config.yaml
d_model: 192
head_dim: 32
d_mlp: 512
vocab_size: 6896
bias: "none"
init_std_o: 0.0
final_lr_fraction: 0.1
steps: 8698
MLP neurons of a small language model. Each row is named by its layer, matrix (gate and up: input weights) and neuron, and shows model dimensions 16-111. Each number is 128 + 32 x the weight over its row's rms, rounded and kept within 0 to 255. Numbers have three digits each. A neuron's up and down rows have the sign that makes its largest values positive.
Before each neuron's rows, "fires on" lists the tokens most often at its 100 highest values on Wikipedia text that the model never trained on. A number after a token or word is its count.

fires on: "an" 23, " an" 17, " by" 12, " average" 4
L4.gate259:165110169161144117173109164193115128132214119146105201140112140150132168166113150212080163126159088115110158167126129138126110163117150162115111079085189166029107140082162112149117114149148142086146066176116181088144141105063142114120104121139132109134137122141072122109173165092135098125
L4.up259:121103199146175131143136092195072161077135126097071094094101137161137163134108129133121173159154167102092162126110145094128146123156189168175114137155193160049097086135145142136097146109102197086137062156155140147106095136127132128148141154111096125096071115159138107150183114119124088159

fires on: "th" 28, "amil" 9, " present" 5, " average" 4, "T" 4, "st" 4
L4.gate242:124110150118117112138187067185137080120190129133100169141184131091102186148092106137099099165120119099168123182137127085098151114123160087120198102135164129120142136139154048174108157092102076169148112093152173146135094150143154112117107154090086091088141121088108166122143114124117105186
L4.up242:172068173128146097154108147130132167195116170133099099159118122207116123141085135127156121135075105160173097131137154064099095156067131067102146082157131097177160180127118081147095153078134160105050130121095168137095122115054127123120134147165065106146100138115096128095144129118171106135

fires on: "pl" 11, " pl" 11, " turn" 9, " plan" 7, " Fl" 7, "l" 7
L4.gate247:170152108146215139154168138128143136078143088163176078107129160076144119150108089120117136163157133087100152164123152125131191071151140132121118120059148179135163158198132168202124163144202102113165090116188106105130130129160148144148098146206134104105126132146105049125081073090097115174
L4.up247:121144135169065129111149104115139143152090066127170066112165139118180119172159130067130137153132178076117147182130159109134174098121073177114136165051169127140181126141115160152173114112124093103176146105084086082104118153123100143160137138127144079124112117107096163141136123135121061124

fires on: " t" 59, " comp" 9, " ar" 8, " pro" 6, " p" 4
L4.gate472:115068153067180140090133157120089137174095156172147087149092101212125110153199096144164145083097098124184108108163174091130179090101156151110093149099112131101137110111123073123096087088136143111096129115145096141206133133148124072157099113098094080148123105086133109164132032108149163177
L4.up472:176130101090150135054172170158095140154108153118116062129104167148106143157202129106187131126100091103161122116161130133133072164100143152078147147142098142066097067130104128144155090154124131137079123110129112149182136101146108108186146126119074122073120143099091058146142075118114119130

fires on: " g" 49, " r" 21, " res" 8, " st" 6
L4.gate461:145161069137128158149099106135100098166117160078133122108098126147107093147099166197144115139160127103090148155159174169155131139122149101124150162175103103130126075103123173126174135160154147115108175110127147176107091193125125121164074080111128105139165109090136130117105113131151079179
L4.up461:113113216121116159126115116164058058159143132120097140139176155075114125103125120135173178144104121129168124131219204087139166111158143138127131125152096107139149101087135096143149147148101113128123135155123110149159143136132122115149108135108122108161168146122186074204141119174118055159

fires on: " also" 25, "ly" 23, " often" 4, "s" 4
L4.gate159:168117144099185142080100115131142121155177096112152066139160114108175117159142116126124083084133103125141173171136184128107090127144105150150181124132111113081128066150129138175101189108142144145167089091122148109155181157136136103110084137108129075140165113151117155148146141081140139152
L4.up159:124097133122117138109142146165109183173138142116125069176170111111169186180126066103102106109126148149116101098095081146092088135143129141127185117156106099085100125100145139106137069153126175117124132083078191105148051163137115185067108112117123106147035170120159081154114121101096135074

fires on: " ==" 22, "==" 22, "in" 14, "it" 10, "===" 9, "n" 5
L4.gate12:141136165146079153085123102070114108098198128091128107060123161129144168121124129102187160182156099154116107125140164100141133096140186147158087170103200131136088178071108119112110126137179139169163139117127192125110110153066108114063113061120053089095150163115135102187173101111125151136
L4.up12:097140107130091095170175103130136144139181139107097115119124098096123135099141115108177124142057106126127083150191119147062098123128163103095127092111122144085096171102075116068196117173100110150146176112139138088155131099149181115112123156119148121061116157112120103111179073128139103113

fires on: "%" 14, "est" 14, " years" 13, " to" 8, " According" 6
L4.gate131:195123192114140163154135107167113105073117132083152111138186100106124110128163046182205122089129141161104146140125137162142156140136195108094070127115182134132126091158155102113123106146120138125192137122134078088135146132162144105157224099132155150093100125147152145119119122110117138149
L4.up131:140126124162129091185102136116188135147153156189139122112169118107055221151131089146127163071131136112114175110116116108164115110127195204083084108113047150107124115112114164090143151150157100144084131089136126038170127173168160146130154033127135159127093134097122142091101119121160152178

fires on: " of" 28, "6" 6, "c" 5, "able" 4, "sc" 4, "5" 4
L4.gate100:120134144165163108113091106099117092064127100085117094161095133122108118123146141122163201079163173139131124119165128061101116106076130140141105142148159160102191143131071113110084103116145136164168142134072150152064112049148151095119142084136155094094105138176114222086128145190120175160
L4.up100:169091147155179119126170111129135127158120079136170124172068095062070061134097130125115128111130137111146133174116175142129121133132132092154108139116102060136203143163084167123110148153089156139143109127129163146172167128117135152120108162088104105208128091093098094078196107141121150178

fires on: "al" 39, "o" 8, "on" 6, "e" 6, "all" 5
L4.gate304:070092150100118188155122136171108180098107103138130144147151134094106052084125127161182144128120091163071126159093127118152094153184197098118088090078150181172137152175134088123168141109178135131209084130151108161131039086120163096145138140140178107152097073131107223073125116139149087120
L4.up304:167224123143166108124136163109133192124154116137104116191071106071108117087093147067155156109139094131144138161115168103137119132169121092153106089103130094110121110081108152133097119083127118097144097152188115138135092094139151111143181117096088155167101144105104073076139062161158175144

fires on: " was" 63, " were" 11, "al" 5, ":" 4
L4.gate82:046091129098110118115157121122137118106178031138130194136148087166139080135176178164141096117179105141137104135123084180163147137117160183178143083076166130093163120144122164161136114132133157121146144108096189137132106065071120133099122102140113108164126164106132102118060118107112118144
L4.up82:121177137150102172134123146115161129087178130213155176110136103118157145149175162125156099119188149140126127136129099101133191149079096144161160136145180147065136186096081069153084110141120145168125158154122184164180103097076079073067139110175135134095110124102182168087113110116165124132